From a checkpoint of a small transformer trained on Wikipedia.
Architecture: learned positions, tied embeddings.
Training: a variant of Muon for these matrices, 303M tokens.
MLP neurons of a small language model. Each row is named by its layer, matrix (down: output weights) and neuron, and shows model dimensions 48-175. Each number is 500 + 25 x the weight over its row's rms, rounded and kept within 0 to 999. Numbers have three digits each.
A block is one neuron, or neurons of one layer that tend to fire together. After each block is what it responds to, as a language model described it from the Wikipedia text at the highest values.

L7.down435:509474487502535511468491485506498502500484522474528480472489521502480533496518516496482523504485473516528522513528478466498479464551511464519493508490493502536524512512464463456543523519501500493489516511491460485494488514510492493533476483515549472484494525485503545511475541465492471520541482509491463473499526503521469514500498458490479558499522503457484474520551484507486508493530
L7.down591:503493538488484513481517515484494499498484519498479487509510478467485538499471480480477515509479424531491533436513570545498468495539531500469506514512524487488531533502512484447500464462476505449479495487493514484519498495504510501451490497478506521492513483476520539532503483521500528507503486530527529472534495491494490484524514503523480511538496510517446493464485500501462482497502
L7.down668:499509516570536474468506461533507480512516516482475485492452492523502504515480511457464451493487502522493519532501524531502480504540488542509451558502475450524485501525515533521489520514442490478471501496504457495485504495463480527507578496511497525476473477523514540503508482492516545454551514494475487512514446514542502475521523462512472499513507519489506509520483468525464523478470
L7.down748:484510480505556487479497467502556498553526482534496494518517515531509489469550498478512514548475447489505493497520480487536499520508498556534544487493540463469513499463505480468484464501473488505473465514501520479466521527495526485486495465506489510456504473466504495515544503529483541477471493462478491476506506528516527484482521516529495478527508513525464491532486534465515508513473
Table header row end

L2.down21:503494522539441532497505484480501448508488514527498514540470495531522512445515505515445500540448491504501477506517478493495505499507481501504544514511551517490505461491474506490515501518465493527532482454502534460487499504517502551503496506537488465477518509524519527466523466475500547479507502521500476494516501513503504516537518493498492482490505510517529490539469481515550492489472
L2.down82:535502459505490530518519489461534499443484518497471481478516524513473498502487462513531536552476506493503477513509467485515479513490486459471516499551502525536535523513503539482529494525492509503567514456500465506478482522507504535463501509522501474511491477453469480520481542500490465544503483459490480517489474505518514482479493481511493438511497511473509476488456492480481493457485
L2.down139:489513515470503463513503495477455501507483513539508507463520422536462484516514496467507500547540516497514524510462473487508487521477434549484505535485504513544516511476475472511497500470511484451496482507516483527504531503502489517526538492493528528582498464490504475512530469454442496489526507494452484502542513472494478500505510497511493488516529495520458509513530507530519539499498
L2.down143:494467515531482445502499462476497458512517502488543522505524522515506524506468485522516488494470504488486479498526465535519459518497545500508505488442460510488512517522479511486522507491477471543505528500476510520540560516534550524472500543485466463522493542515515487484535493497462470544537483459502484495477457517463540515526475489528502523523524473471499512531485500498527532468509
L2.down191:524505485482491530513514525463479451470514574523457491542542481488497492495500503511535511492495527478478539537485500496496530510480474507493542469501485493506497541492461502471504529481493534480538570489494469482517527471508521471545463472469490491479464462474457506456449524434527482535487511557515539507491515480537497519513445478539494525495518508501519508494506524497502516533480
L2.down195:513466434527505483479483462502485468501487488534461510526510504553465512509451502543500481540478529529478481478491517517482499526452518491492526494492518508483480522511472493495524496511479462494511503457536489536459490489518509518540507492550522497520461485478457488496501470469545473502518522494563496507474514500534488487496498454504518470511468517532502514493495505446543524511468
L2.down299:506505464498485499498527467484506494477528537517485521491534482486533525497556498428500476521481469483471482504521508508476467485492499545500529513486539481525509506540515516500512498482439511481512490473537513466523508496478501544502497505462544488489520474491502490523478502538512530505534500491474493472499480537472536508459487484501532502494507517512528451503478501487558495535496
L2.down358:530441525489543515507472482518504512479513520504512500515511501527481504535471516515519503513447509523542476511493505449502556495488513471474493498522465487468502524501501498506521510504509498448479480461534504511477492508508477488509464491522534473477484510448472491545516518510500508479501490540540462531489536520484480485496471505486451480572518511501571477459470518505478523517493
L2.down448:526506547510513482511463468499478471505493485470485505501487497499530471494544493486483469555522496508498507523491487515465495515498547500518523516501466523509518509493513458474519505537524470490508480504481528497508485514479447504496451529501527562501517524487481509493492477454575481485524545456515526492527500550512484502511543464494514499482507504544505532474466466515520499479507
L2.down469:495523523491523500485462497559494448546474482536477497481524517512517503535492464454533523529484546507519524539528547540510499491504480504513498481477591479521514505509483487495505489488545501485463504500505497468476497517495472501477482474443471497492541496489467481492515512508524479555497445486505503500486536450490465504519445495527510469459512513520449474510488456498477528527525
L2.down538:536496481449499499484463502489494525523498520516484502494518506506518541536498474501522483515477552520509534555531576481512516511482503488500480501481508491506494486505516492471479483470528533530507505528455488508548460495508486511522522449484500507523526529560499481523488469475507506524474490486433483470464471456541483505484537522468497518477452509506475509473508466492488528496529
L2.down627:466497484507474526539467516532493469491487536463489471500533511524475486548527513546465499525482542483483512500465470512481499482495463510518509519528516510488530499495463526526492478503494469467497517485521496481514461487496521459446523530473519476501489456545484536512476532506507506461529463534515527473468541511489475528487524480493496528519510561504529512482464532502522485499488
L2.down696:530472507513532518511468482525480493533473499479546476489439508527487504509485479532482497505516514479483493531505474477458504512524517477522532477506548515570496478475497509476543453531507518511521528476508518500528503486466456540458534445475464476505485492514466506506532503523528460494480487471527526462513492468490538537501484527505516517460477477508498539470491528477488496481513
L2.down697:524514459554489526561510517474537506512456530536515491542523517518513502550483520462529473481466503523521490478511490477433527528449462518531474533508529438485511504499498480465495468482515498518511499486455494499461506494499482474542485487481471494526507459525516489498502496466523527524532486535510469534501541538495500493511477494488473487507461508516488507513459465488533478533489
L2.down709:513490494529537495505488552502484485516495497461471524546488510486507499523476556523509494538518469509531507499432502524455509482552530494522523527519486491544511517502448476544453483495489487485496502481535549518526474490533531493477486491497448515497490501492556513489502480527507510528464516456522495479468464479503496502521524477508555467511465494480457498485516543527468522509548
L2.down748:505508454472513517508500465523464504493510490518501469507493479550506509463503492504470545505492547487505485519469533476500512519503554513491493533486491548508536449523529490526474509485465479546481494501479469450496512535504543498506472498498486548510525467516457468556520491473504520485475468487517532523443482505500526507522501512501497519524455499528498480534511477471536497511506
Biography lead "born"

L2.down3:513510449513516501490483461519514498522509516521478499471505491487518502483543504465478526533512507522500497523506480464507486489506559527489499503456502499483447462538519517552448530514502489522500498509510472497539527454512483497466495515526484550496488538510527498498537545526460538495549488519493504479521469478484545468538560534479451482487456492515499504455470534499526469478482
L2.down4:471467541499494527506456541436495531484522472495516531499500519503485442489538475535518523518526524496487488461503491483536474550466466469488484521541506518519494507467543502523501437492493502532491492487492471468466485515492498508496472550516498513517494489503442512465483496496475511477438513499467491542513510479515471477507498463498510484530477497500493496552496498486521461509507
L2.down24:513499492538501543489508517524484465475491519488507503516547510517479484467554474473495463450488512508499507435460513511484453497488461496524519508513468478522498493487497518494493485479521503535533514443500529468506510482499488502502507442506472531492524475520512481551535494505510547505491522494509523506509500525462529556513498525544529538497484506535494495492469460499496499481511
L2.down43:486545515497514501480468496494503518522516481533539496517519461514491541462482494507454513534490515513514468496522488531498486517516458541498505502465523496500494521521496503423580479515516501513491505502473491526431495489501495510490528458509503499501514455555503519496542476495505492472496484515495526507523459511493454560531510530479510490529452486503515459498501457532514485492496
L2.down85:463505477478504497472551535503500535495503532512506518452540477467492469503521512500545500518531553462485471497426507469541490509498528494497505488502517487463504482467525493479436549479578515504543508457446502487498504509516486526512486512518538542505456505515513490471490501491515518505488512535510518512547468509508490473501500529432484510521497473508507493507519496511455517469515
L2.down90:461474506492493500477510468450496511525554504502531531529515508527525515478530464542529503490472468517520480488509496498490480515464458526480470514484505501480493497469504477524495501542524524501497480485507499445496511491472518457512511506473479480478562495530533529494474484528552538538475480496492504532486538476482531473524501468504484510546496477495456507527528487500481513484493
L2.down97:475484535495473503455511477496473479538486500494519498476536458509529486530474533564445468518469467538504497502489454478502463509471541483523548499495475501499527498525485521445495466525540456511550489451508507495523489506493510517465476533529477455497536489500497498530499488517489485484505487512504512502509509466488484515523501523497502506531517531499527494479505558478488490504553
L2.down154:530478501493549492537517536458474485514528490497494480470477511468503484508452499514472526455493489494527512495476479552509535490482482505499470504490502522492482520516524537461474487529503472509537544462489453543511489513493503466486496509435506523497517516529525525520518514532499523539495521508484527504529477472471444459517504515491473494515506460523531536470477508512456476550492
L2.down200:511522506534486566468512535531511467516492498446545488497498484493519526508475479463475510495500463516553479472527511503499471457540481515456523566527533506501509532465490518516475511516493504490568486459493487506541485510514513482486529450527469531505515526481476516513516471514458510516503459477515503444512504481518505485533517501512524503461487505456514470481498508498485462513482
L2.down234:527508524535493467495482491566493507475499560493523467521547486502502490452520503494529529513477478522483493534482519487512520515519519513547543471501475545464506508496498466457534492501481463477544505519481525530467490508468489510491488486486503490512507478464509502501527510460496540501542494512520476462502536509546497531502483492471491463463461513465489516500519490493542477520555
L2.down390:465439496495466485514510506477523490513506492491473501487523495530524522473520522534498525487516489511458503482471486520453506502507470519502498505494518471477517507528523523471485488428459481499459528486475520501540514479529520455487510508517477551539522493469495519482513485511511526476511516504500542558485503470457503485512502471490509511519535484527462510531503480500553525552495
L2.down435:475501493490498503485460513439444444524499484479527509521521499552526516498533507450494480526523491486490463508481469491466504505473475462536486516493485458522525532502494484480464529474520516518518494512500534522492532475544475498502564476510545510482498526471512517511515539552501497510468499497476489543479494480534536540535464511491517512455520469478504541465458523504497523482532
L2.down629:499531494465491509502477481521495492534515571497505482470540480515550497464506502508518548503536516485488474498492464488522452465468480516525511468481504504534522485490530505498440448487454520455496456475483506500475499481508511510506580521481496506448534492555515463505494499492517499525484487465471529487488506478497515485505523512487484536533443483471505503513492525520526537492497
L2.down634:462510475520417493545526479501457508475493523487463486512519490483490512489473482463470535470467471510476481436498520454494496471455514435516437521531558525505505484492500530516536503539500516530541469491495508488480475489502497523473465502478490532511538502475529505481540508484538468525479509510485539497468481545542491459529514524502487517517514539502483459533485532523515485518546
L2.down653:515487493502517513465495530468472513510516497535470491491473489504524432467516552484513520531524506516477528538491505565496498526505515516488466473467472519483480466501500463489553473508453483521453502475499485500483506493491511519504510557490518487495525453526481463491515510478477492448515527466457475450531499507507492507489525498526474492486499477517491472471527486535572499499484
L2.down699:526487440521545520524491530536524518490492491476535467457503459470548501473477501509542507475480500479450520494451476487536512470508527469505458438529516487499515478518479500482477502502518500514519505493506463490495501468505461510526477500501499455513495496498524496507503540536478553440493460527479491512523482475504520511511520517505522545494535513474509518548470527488484525507479
Boilerplate table and data fields

L11.down485:453457510491527489534521508477498470466476494506492466488505491504476493488457518511475528529460506499498477513519475460502527520528549518483489493508487516432537500481505509478516430465484478475486446504487498467492509507495480512504505504522559496513525466512476499538469468486518548531497463526494502495506511526509525492498514496525512479496508547477487498504478501532474562493506
Month names in dates

L7.down356:553487480481540477477508496543480488493460524450518460427480448506473504496510508482471470478501503477500505515482533495493502486462472525530502506498554474485574500494491511474457459503475451481518521501493531506508506514528514503517507489485498498466476485526484520516542510514509517507523490502516505524530549475498481461515486528459521507535518471532518515499526477513485448506481
L7.down412:460457490549487514487506494472476512498448529500494472509545522519511510497510484490482511449522493474495506497523535532513508556505536488494475525467535489500470541539515486505485469499492488523512505469520471509555473455480536516462512486478491468496540485518521517468496502502537486497467508513512489502505531454479477536503529466464503505494491493530487506491556512453478488488542
L7.down634:515478507503486549570529512506481497524535522477518529473504521491478506500488509478497467503517481504488551496515491502548475494493490500466463467460496527504487500509527471505532504492490495511522452498508496524487475513474486503488516505508509513450489453514486483504451485465516487498514476435467501501497536512465531481462502510524504462533505513513493536517566476527537493481538
L7.down677:505453491463475474542526530540461518510539501508503525467497450514491496553473497506484487460457497505491462523460493507501527477505507507485506509490472545557454492481528488505492495488517478521472540497477458458520505512517522512523518470494529478481482500510512489471480472515507523511510502528511531504479449475501489467527503536495510510457533519518471536498556510518480529471510
Numeric values in facts

L11.down240:525510494509488443544488473460490488466542511521536487501479488479518501503478520455506480483465527453464514557487474533465496466508521512494487525505505480489498496494494472452480502545513528480455496510486504486460481482506466528518558502511512496523473489487456456508493504497526502490494536523465466502513493569532504487519483501519494498517442485498526524500495518503511533538524
Before a number